config.toml
n_layer = 12
d_model = 384
n_head = 6
n_kv_head = 6
head_dim = 64
d_mlp = 1024
vocab_size = 8192
activation = "swiglu"
norm = "rmsnorm"
norm_place = "pre"
norm_eps = 1e-06
positions = "rope"
rope_base = 10000.0
rope_fraction = 0.25
qk_norm = false
attn_scale = 0.125
bias = "none"
tie_embeddings = true
parallel_block = false
init = "orth"
init_std_qkv = 0.0254
init_std_o = 0.0
init_std_up = 0.0254
init_std_down = 0.0
optimizer = "adam_atan2"
lr = 0.00074
beta1 = 0.9
beta2 = 0.98
weight_decay = 0.27
lr_head = 0.00343
grad_clip = 1.0
warmup_steps = 275
schedule = "wsd"
decay_fraction = 0.945
decay_shape = "linear"
final_lr_fraction = 0.0
batch_tokens = [32768, 65536, 98304]
seq_len = 256
doc_mask = false
train_tokens = 448700000
steps = 7359
dataset = "wikipedia_en"
MLP neurons of a small language model. Each row is named by its layer, matrix (gate and up: input weights; down: output weights) and neuron, and shows model dimensions 192-287. Each number is 500 + 40 x the weight over its row's rms, rounded and kept within 0 to 999. Numbers have three digits each. A neuron's up and down rows have the sign that makes its largest values positive.
After each neuron's rows, "fires after" lists the tokens most often just before its 100 highest values on Wikipedia text that the model never trained on; "fires in" lists the words (lower case) most often at its 100 highest values on Wikipedia text that the model never trained on. A number after a token or word is its count.

L2.gate933:455512568484515552466477458464459524474545504521513501463514491525572498547495507506481489476463435500565504491499529494555534516567509442493528441598481475491532414497509455501448471441516481485478514494453480415548517534544559484476544542487541483526554480472488537538533521493473491459
L2.up933:427504463523521503503541535529414545513536545501495557472467461484540471466523440454520506455575526526448524527525482457489488456523500464520508541481495453517450452486450501467594463503454557543499553512488500521547481498423520557482540520519482524533574468501506499528516623450515467468
L2.down933:481518530496509551562542480519460494566473572447533460550483514572499530505519579499506512411512521529513542508526560553437522588517474453483541408577538521504563429521503493450465535429505505480480549525544453456548492509557485467491553513440482529471507493515502464582525482473506474528
fires after: " the" 37, "The" 8, " The" 6, " its" 4, " a" 4, " was" 4
fires in: "name" 33, "title" 9, "renamed" 6, "only" 5, "term" 4, "original" 4

L3.gate692:533517477505539460498475587472501446506489487577526553479491443472500550422426461482588558526493515471476542523566438527460417490539491519459492476464588502542476495480501552523520560524520516576521462521500525503635529517494467461470457489532492488485530473490507475599598569500525548520
L3.up692:557490505510402459442541572511451509486471478476563539527535497494571578527543482430535571456485514458525481456421453450520499495558484481575491459465476429530501448518499466478517479537518449554505496548516557581566517541515459487485508501514423491504518425459586533571442488492473456556
L3.down692:471478534491566488448437481486467515533524446502537521490534409497528482608492480513488518465486471539467432492594516506487492519538514525469582498495538445463606531568467556517488466510476514504483534485434484409519487440466464481413520525482508502495563433437497460494517499526461437447
fires after: " |" 26, "|" 24, ":" 4
fires in: "0" 41, "democratic" 15, "republican" 4

L8.gate1014:464507440556548468459519477509491576493561445527474429494456528565477568562515480454494471499442455529497534454461521488512477518511503477460474457480342483540473594505515410561460510480491477464473502439482553495459512607493500523542457509492536535463495444471455563548450511452553465467
L8.up1014:542524535555517496541612434446484536518462525548495465476533465546464558473456444456425463485508461536541514508504474491539507415538478474503455517488488465522473586485468588555539502515518503452537494512520578525480450469480529513465543565457491459590513493480413530513434526431502504429
L8.down1014:539525493560544478499499535574506568404520495493467521532467491487440568505484496473477560458528497474561519488501474383484507449561401420484496523485499477541453559590475539536501509465501548427567527504488445431458493486447491544478450535476468477557475514460454541481510506507538498504
fires after: "," 77
fires in: "and" 90

L2.gate22:510553511509522501526507442460511510439528469495416525461467509534543506430570526522436440534513487476410486488574513498504501505488541534519417501604546462481510435470515508488542463509543440517424529510450536477544535452503529490502499504466507461514448439537566465475506474443520461489
L2.up22:551506505538445547530559568515509519507498505516427487540505424569421560524542518486468504517448523479517496526467483490506580527572473496524477559636478506540491464484471515484529435458583451607408495553522523466450529534476522480588494506509507522489560434478455458454492518477516521553
L2.down22:493496555508534538486533551472524538468526461512507536496512466458481537499485537453481482495554500535479548485472423482580519515559464553477535476510571561131524462482488486567477514503511529474500531499510566522491470502564455516508523500427501582461491486465560491458476482508445441473
fires after: " the" 35, " his" 14, "s" 13, " their" 8, " her" 5, " and" 4
fires in: "first" 44, "final" 17, "last" 10, "new" 7, "second" 7

L5.gate730:514530455602470488473498506503465542487510544444540475518543526439516496524527559543508494504473522570449490483479532567522458466441512489526541518515488480490485562465540492475513510510498448493410504461582468441487583569499455512485511484533531519515585465468505492517481553573523486527
L5.up730:478542508514537464471515474516471477539495492475578516495491474500553520496487544496554532460463446550475540498500556515488520470433457475529502519507468439493541542506448492483584475506487526465455553484569410465399477503483448509534512450511568559441514496506440534516436520530448589561
L5.down730:466486501511548503496514458502439474537458464505456532429532534473525466521460498401494492474488485498463560554481548546551537406448524499515472522506543493370395436480490572526486481473547500464434496555526487488479550574469479584547461409440501574492602499496464473489490499479421545575
fires after: "," 30, "s" 11, " such" 5, " not" 4, " for" 4
fires in: "such" 27, "like" 24, "including" 22, "as" 5, "example" 5

L2.gate904:534523442451516440507418492523501510455542507440495494481506536408530512481450481520492460500499433560548533541540504505519381505581495501504457544526514417433546502482471565529529506436470556540500417510483510527613531481488484509545447453449486488440499493482509486474523465485491479502
L2.up904:456469512533554548519574527525475551506443475518423478457479551484502507506434447545487406514407498515423532501509524485501493498529512491523518504474483593549515520490573452525471470525557426465488555477506503520513527495516433532427402498553582591531510513491494509524582522445458484445
L2.down904:503495494533518473509466477498511463515511451468529516511497470485566471459535527507514458507548449510491457531541498446487492457462509489485564510535483520805680473522524488553523443427522508517463481398495492544522446571471522455543517486457468488512493545505536510400522454451470492517
fires after: "," 32, "." 24, " that" 10, " making" 4
fires in: "it" 98

L9.gate798:512468522511484501503583471474413581564471476547464484452550455544429537523490532485513422544557437508562590497514482533483505535524494438475482465503538483527495532498419455479494467499429498472459541425520579490461516546460495434456544563496548524516483453449464539507466582529575526463
L9.up798:482542505464477497466420481526510558581526557512461511553381469492497498477429424501456502457475480454511498478502509476523430447484468546487537390520517507524520453531506454490522507534469532438475544565502541564494528506484520506515537573462531453504494517513501542417467513402541460419
L9.down798:536471528491508521496531540551527479441547523512486572452532496482473490495590566623484477513512530528517554509489520516436478448520491502506462494488453485451578528553524503466510512560516518556547467480440447488516506494488493479495475424566526425449554548479448511499481422490532490463
fires after: "," 61, "s" 4
fires in: "and" 100

L2.gate537:532519533504492479429493445463451501486512477498455520481462521495488520597526466496536466501552482555516513489513492431518529551548525486455503482442493453486504477508509541577497529421531565544451493533606458544517472512448525548503497498523465459516608516526492510484557527550498556452
L2.up537:585554449466450519459515551527436521480423503490423466441511475522427473545452551560385462423484533552502446486514504402469500560518523499567493521510505510483499466461558503477531496396511460533549454471505376524540556494491532515534451524515471541456621491513581527517539487505510466513
L2.down537:508569492570458532547577489485508510538545516489502506503419518458529468474503481388487482544407456521548461503489507543491496556525577466513454502466511544275534530528540531492495499549464460489532528457471572504433459562430446481463477486477489496572576476501482457512456552525502508510
fires after: "." 45, "\n\n" 31, "\n" 8, " \"" 4
fires in: "on" 46, "during" 15, "from" 8, "by" 6, "in" 5

L2.gate521:578477455463464475456475458437609537456480452468526535537500488506467448527496479518498562472479511566555459517529499439458479506458505394506512507530506444496479523543441528483566497472435462476456515519511559475508516530490505531469580554544477472512487480441513523518488482522582492581
L2.up521:504410500501462595489564474498546472491567427539515534574506515534461490495568520463515440557520525473445509480458451483495546405476527473480426462515521473519454441510486430404503486556453459532501470432454479523506592470471465554495529537530468440495505504496529519441491483509485523532
L2.down521:470425446438554418489513536539496481511542567465531533470461439506532501481494500561512539522479501461471514481538459504504514500537468490513491537495511550453673575533438601520491449472488541578471528421496539481511479444531479449507480531498495541463504543478493480497498460511565479512
fires after: " |" 42, "|" 14
fires in: "9" 22, "8" 17, "6" 11, "7" 10, "10" 9, "4" 7

L3.gate26:532540523485496498486441523425495513487552461533549464527554542480485499440557481502528446550570529499507536611569376509495502493484516499478476465472506489519539509470471456553470604529584491517507492507546566494553492499449534462553553594536458493474412462464496528450507517568479587483
L3.up26:529572468536437434471546497506518492435399526505536540436584504494487523463481511482548465507421508501468539457527451545500557528539488477504502461553529569554489486490503478538472474594591532506524530471582559570516523546470489490528444519630478528514484483510463426504473459545526527482
L3.down26:452441496430562447568472458491576520482509522475522455517532499557471526489488465508517534472522533521486541536493460499494503530515524459486596522521529457289686458480480546512420563493552545504462534474513577528464428486522477524513501547495487421518503459504491480541446471504488555526
fires after: " (" 23, "|" 20, "–" 15, " |" 13
fires in: "11" 27, "10" 11, "25" 10, "12" 9

L8.gate27:516568502512452490471461537469594629422480500487512410535480554462535562534505472517471465539450511495477495405462488474568473512516522509536507473482546443509445574529457459499509501516552549453398452509485461518452525564478478511522512501495469434543467513470551503584420478483492485500
L8.up27:504476490559513467470421480540489505483561502444475511535479479528525426530524561505513463508539458518447501474503550486513535465453483525543499530484529471494485538614466472484506480516467536496535589539487498488497529523556454456530527523414474520434500423499481619513415504395470542481
L8.down27:484453484503526604454565459543491478487468463442507503468548417558478473471567527506408553412524470524504562555513465449500470463478501489465466464542500589508508537478526504484504541444538518479520575503526513538576477362496508439488507403534505541463521519493532452458520453497503535467
fires after: "." 86
fires in: "3" 17, "1" 12, "2" 8, "8" 8, "9" 8

L2.gate962:533500467547507487501484519452510519541550562509508479583498555474518528467611514422470517563480438533482486495503483530497436470484498563540405484528593529481540511459513580575495520449510456391534528500516466460538455509525489508552434549557457580531476425520425483503556490514557536517
L2.up962:557598553545610451537578483489398488491504539491474462523432540572508500453457507530558470503502507459465544445505533417562564466500549541464481506503496545510501476533460502504474495478435471551463441433495495518474486459525530504433502500520500521494508495550506486571480444481485523527
L2.down962:499459441536504457524490473486519524489528518502486486537497522432489455540504511437494466515481539434511496496548489576540512550529484453523537443470525513846685444569510499452486507538471509488531589517459502512494507539426492515532545533508494529511476509545546518477505546465505480478
fires after: "." 35, "," 18, " as" 4
fires in: "he" 74

L3.gate690:465481529469511616465551539405548488570484486507504501486442544523529489605542517539520476508487547524509618554563487446481410455469469484461548547465474530494543519560526477465481526517517516523425464529526543474527562531518510562422551546534504520458465461485552472431514454528500533497
L3.up690:412486426515565464607513509508491557533473522521494595495528469516489560500532463511506489472527496488482542484495492502469430587472423513559559506507512483474509491527514552472545507569449465502438541468526505481558501519458586483477594501450521466512489475468487512533409573541535491539
L3.down690:512503490505477472459558523473517572513529500541462578526471519555470482421450517521485472524521494474440513479518437474466468542542586478502550473447583480311528465547530582529518491521503441551480491526544539488527536371528537475523482492434466519490493502441542490422525529526476510495
fires after: " the" 45, " his" 8, "," 7, "s" 6
fires in: "first" 49, "us" 4, "second" 4

L2.gate62:543493470551553573409581493514497493514512514531445403531473621575465520424500520490494503468464492367462520477538504512456458477519524533521473470528379509670390536522522458473507500497504470526539473501469493528476540447524514550446499484538526535591548497451483507559534526576507432524
L2.up62:519471508460473506457504447491501515436551509419496470484439504462569576481509441515407476447495507566455490586518493467455536516478448518516508429497487453430590437541471509478502506482493486511512508513486484503522487473540415475489486531459551494466516489506503494454475549514549494525
L2.down62:478455433527530410482555498479496529472425488496500471531552540570488521473526487490460494508544509362450501533511457568501507510543505446512464472504412471738463451533523516532456535434508579557491543486482533503508459491503540472525471488457492581529490522557539434546487511507489509518
fires after: "–" 64, "-" 6, " |" 5, "arat" 4
fires in: "1" 31, "2" 17, "0" 15, "3" 12

L9.gate205:542517516539498528473470427500521514484498475536494506515475503485514519563475481580482464512501528541506481467534569538526464471509457514474483502462465554514505525463462516498461484439495499530469507513468491459555566563486530487460461450538531440448554530453577481554402570447519411477
L9.up205:506486530539539512478424444522518452565463512532510484491427438538514581551439484534486491491492533511454513516496543551515518428544478547502488529518450481481494536517495501425506507511420494469480519471469512482481495477480568499538523525510509426482416463450541492521506553498479463459
L9.down205:552531558531484482524491472505449452500495465474536548482470503578558471536537435471494475507528587481498506525470509476482557537489481533525403447461495492442648516497520485521495504565450466493433529543551570498492461567528562556610543475555550582513504446504536461518490537475416526526
fires after: " on" 33, " On" 8, "On" 5, " his" 4
fires in: "a" 30, "first" 10, "may" 6, "july" 5, "october" 5

L3.gate253:521453452501504515481536482489551501512521509523494555529436496513571485532561453553497478512468534481508530577528445487487451472527486548474480496464510531536499451538512503578510585538530523457479500539524615471521483506532495547547473502540503500471534470526485494568509540549573487472
L3.up253:538464526416505559476514509508539522539481501481469527528503486513478503525462528507473516544473472426501437507568545465494533482555566513492423584508551498456527480486489496460465562541469527524525425545527555484463500491534487509555454456465527497463531509496431460595515522550485457481
L3.down253:488539389502526509488505481467512463494494480433515513447478462486479524496471543524489463470475489433532533493586489495518544474431490502470491484534432438410669537513500526569486527491504536474424480491500434486554482463493504430488521471503464475508533538576464496487497538476436433512
fires after: " |" 35, "." 14, "-" 8, " ." 7
fires in: "0" 23, "100" 12, "01" 7, "03" 4, "02" 4

L2.gate278:503477524481575487509492503439474439559487509490501464395510463443523473453564491394485415550468532546442493479575540538508492449404444549533484524479483531483503578512482527514433518467483492459436475530526569457511463463479506482497420487389582476521474538529490460511514547467527554494
L2.up278:456528479421524478486510510472493506562560446561465608474434508536514497492526557559447527558459465543498504435566525576477434512455539507482514498503541536511461475535507482551492475557461526515435490458477498438549597488484478492566473499492500524469508538509497507516507471525503490528
L2.down278:395492483497497527470477436438513511563447542462479487458521508499507500505449528509513536522544525508487490471533509533478544525470553537414547563447505395486545508522574503527434519538532492490481508447500527467504523509574465493479459501449552498469520428494484482443452505475511490509
fires after: "=" 35, " was" 12, "Early" 6, " Early" 5, "B" 4, " |" 4
fires in: "life" 17, "born" 16, "early" 13, "personal" 5, "son" 5, "children" 4

L5.gate715:433475463502490453504501454476505546470571487436569510512507539401543523524539513472512521478509475516509411460418499500531464444441509517513515521445476473465509484522554498534492511436487442591540495499482572442479506560519503491524488574449497533444475431436552546530449501478537445521
L5.up715:473500565462527543542552512467428423528495465520553498508559411498462505515445534481490442535440517483547543567510466544548563506480556514436481491463471442579436478425504503450460513520510512492452509494458514431459450461503487515557467578466452561460421498579584517512489439587523547561
L5.down715:536482495457519541511448543525522581530586510467532550550507530452521502434505481418542517517536497434529435458414503501502502504492479525528509505554556510498631515510529463455541539429437527478451528428457493451584492481504501516493580516545466532471524437493545458529412471443518486477
fires after: "|" 78
fires in: "4" 17, "2" 12, "3" 9, "5" 7, "7" 6, "9" 6

L2.gate937:525557517548501461460456499512475507408493562531501477488505493443580423582495477625508457498504492536520510495482519496483522457499550560544491513533517538489516467608485590533458545551520490520533475522503562480483474498518501507475550511529493519486496499533546421470499452513580513517
L2.up937:478479525428446549417574534452491511520446487569549535510491411505525528505457477441458480503553585460485459500500481431515439455512452451569523422485460549520499526538524520466468453506422523537453486445442416467481551517433504563525469525555508511524492460537495502454506499462591519516
L2.down937:502573517535482515474522500443515492492426474522520528591496497491541475534515476490447561449423502568465542528466553533505468516554500546463554526567509465588659506457529538521523506501546472502529516549516566501482516571500521524497514480529499564434555522595410476569482520455474486507
fires after: "." 82, " the" 5, " (" 5
fires in: "he" 69, "other" 8, "com" 6

L3.gate147:507438572519547484553464504513502596423546475468439484480473555535485454568510527497474448483512487541560476510433552470541521549553429490520482602524445500507478489528487483519517420496458546528481489526477522501442508512460473531520469551567474453543552460530500451485547545486474475469
L3.up147:509487583538472483423518490566521495552501531428541446526535469435568516479443567540556546567497466509454480492487473459437486472519535559520562505451464497537468446507592509480514566489462525560511586510429482486479565419555532508477385501545458470476532570526499474487548594540528426532
L3.down147:511508471512513518529474506520490536513544513610512540505525491466538477526470464463489462480509501480587485435564517415575463483513500409516555430510506445359506479532488464583539510525509498479509445523484568484491515484557511474518578549470467503457503485486514546541549537471457458493
fires after: " on" 22, " in" 11, "On" 6, "In" 6, " On" 5, " from" 5
fires in: "july" 13, "september" 11, "march" 11, "january" 10, "june" 8, "february" 6

L8.gate738:443474503487515540425514579539475519436515453421508483499542532555506518558457582496480482459472478484544499444515550557498476510549515477580508511531440489540464513519453546454505482541505545467532565448513474445528515526449491555486430464557483469505530557522509498540506561406520507519
L8.up738:542518403563435528530478481561520528544493504568496550510450493563426502526522465480492516487536434454512546476530531487514453458509553483593544523530494427501521561519572543557535498490566429523503535503556440539516576500532455493501568458511510510516480463438509479535456534487511485518
L8.down738:474542494514455457491569515539463470532459489552487538419404518517519491534513448536513542556478510474530442442534458544491468507554521516479527470497497448517542520449474491533518517477502479500468481517529505450456462595434495510498499427562444498493480474472471540499551504509479487483
fires after: "," 77
fires in: "with" 44, "as" 28, "it" 8, "making" 4, "all" 4

L2.gate375:528493472479481427522469503473556504484478440483401612509423556469529505527471413501517411537487431515534517485478520546495490521477485476533531529471416562525458410514568562472495470447446506493507379519430547441537539559556539490518554576524479448489501505517555490472472571534540483541
L2.up375:498451490518387522557501537477501561548527505479541504479474484550544399514536540497501527450519466605502439473472485496497478466511436443476492565502501512485504514497502583515542529481467472541535436455488539469442503545513547534471501510419426459527599509519425467499511550421406561483
L2.down375:493465507528463516574525519515470444530565531471488509454481513486496492471491548449439446483584508502541547510580472489483452552511494480423516455461531502591467551557529498503493507570535490564531528483495453457468486496442507523433460471490544495496550430413542553490580544461481478420
fires after: ";" 27, " |" 24, " Aut" 5, " ro" 4
fires in: "0" 53

L5.gate67:459553514561515459477457506447542461498580447462462496525482502440416501540400500466520441443522558517482548495488532505506553558512522477457492541555465472490530526520512534411521577492512438568470504512494516443517524517510447443453483535524554482444530440561499474456577476445570579457
L5.up67:427490556451468448482531574505483484498565484484582537570477597473412450561504566540540567493508452479511496429513497548531487522553460441548523487488517550542497507454571509496522521503480473593513499457489448520504543570511484511472563521503511573478514520618520511447529523482538478576
L5.down67:484495490508509484499518414574515487438489491562491463461524493467466471467510472475514537510499461470554531529567568464469492505529515498516479551504455567317535500501413431434474547491527457474468478528509524489506537535463488564574457507526595563464513452523435510480529511397510520521
fires after: "," 44, "." 15
fires in: "but" 44, "all" 20, "however" 9, "only" 6, "so" 5

L8.gate924:477503503442503529481542509526473541464475518480486540478521543503501536516516540570512501461458523527481536456435514528469495507530443559479412459489496540536445503515558458463492477467510461518487488459453536478573508540472473426559517509587503571502480508485528512495483489486499514452
L8.up924:458528520477542495517519546468532491474527431501539509483426441511461531484476525468459537496462443490477497494525497412510496518484500496394515440509530509496463443496479434443531447547512448552462484534453521473428527540473585433575488527511523508548559498562526549476459474505511524459
L8.down924:412521488502550496452488490509510432485515478547501482527496542497500507558521518451499527526503457475459556518517565486463579547464545525428598491536505438549521444534472509440517481515448511500524457528553512471509485552504511474532509545415508509547511470531537559468582465535516513486
fires after: " the" 55, " The" 9, "The" 8, " his" 4
fires in: "first" 36, "following" 13, "only" 11, "right" 5

L2.gate246:471466506496426499471506511454489524449523477520474456586533533500516448548606548477461477474560528482518467478417545578515475544521476439541513520496595535510437443582533529461500468449543499535453497516484488428457469507471521558435558485524482474494522496453469511531494507456495504470
L2.up246:499540486501439507520520531490488505500488527550448566511495477548452541418502512551465596480421553513523518457523555536496578461505541513515479556524501494529438472474514479506526434469441498498491546451508460545491424480505463524504520453509572468502489552526459464552450489443468524510
L2.down246:502527533520517496510521498510483432474518529521568443443535468461495497532506527541505449565462491464421558564487517431459457522478530517506548475566507470259679486562482481470440579507516461482522498517527491419521542418568463442533523510472491546507496456552492541457510494472514483541
fires after: " the" 48, "s" 7, "The" 4
fires in: "first" 40, "only" 22, "original" 7

L3.gate655:527419513438501510507499497473545508555466457486544477511447527450507436504510420526477511522495443525471541505515536489424453526456461487473479467537569463483536488497447546549437548513550549509490499489494452507529539535493491542515460569457528514484448421540468472542505477520525549495
L3.up655:498560494531452575566493480413526537409484557503453501532431549508494478511530516476483458541470465497516483451456538539483562475475561521472470502550473522506505599524521482477473494496576489481488486560452552538540540503575468534471528469553534465538456444499536504519473496497485476528
L3.down655:533504493455500452493564536500483483457523552477527520478548501545513421524519503491479509547547458469478552471557495503582574461445487460512501491478515464504570462479453435464598567501518527510473507522478483537555503559523497525531409606465481511496527431495523471505448497549427538569
fires after: " |" 65, "mo" 6, "mi" 4
fires in: "6" 21, "7" 13, "18" 8, "8" 8, "5" 7, "chemistry" 4

L2.gate501:471577588511496520474519494494540592502497510480461416488539481490478462557491462477521458460525599449515489569533529377482430464504527523518534565479573497502505540511481446469497573492494579591447490529462544523513556474450484418471505545522498451448498521513553517497489484513515514483
L2.up501:552464493485487501433505555506500554419451511528522433464444451501509550440525554523534461504468475471496459433523541469496514552553499518563478499520485548480546495566445519513466553569408484528435500454539511539529542573564498487521506464494437449614545445542485440578480461551464464509
L2.down501:547536488518490470485507510495536516449541528501475488420469459478435487525488521499430557524506522494562523512511466569562531480465452507446557530522618410504543552520538492553525497495557545525401460501452431484487473534493471540524533458506461535519535455481375486441508554469499430505
fires after: ":" 33, "." 23, "," 9, "-" 5
fires in: "00" 33, "30" 11, "40" 6, "0" 4

L2.gate969:484539491507558423531487518483466474441492508459496450473522498461445528517565461480514537539487567516422517499455398552539595491635499456494509468483468398506495576476446423499532528464515493500443526498531516475472571494462514437458536462493533503495467513541456499502509516511540488502
L2.up969:561583494470494491408548500529515495542516503548594473403493470492580481495508497460509483504483452473506506533479510523544542524461520453501467535565506510525534442486534480553514482486499494569506478510558531537534553472423498479519487472409490480458492509505466477556538543481467454461
L2.down969:573500482538518552481526547538505528478522505548519498510497459540462554537435578512496518487472437475548440555507506490498472439503475557474484541489463446407437545444524539527505472482504433481510503489550496529451554512522477542507463483550497430479520394518518488512491504463467471476
fires after: "," 31, "." 20, "\n\n" 6, " selected" 4, " career" 4, "\n" 4
fires in: "as" 94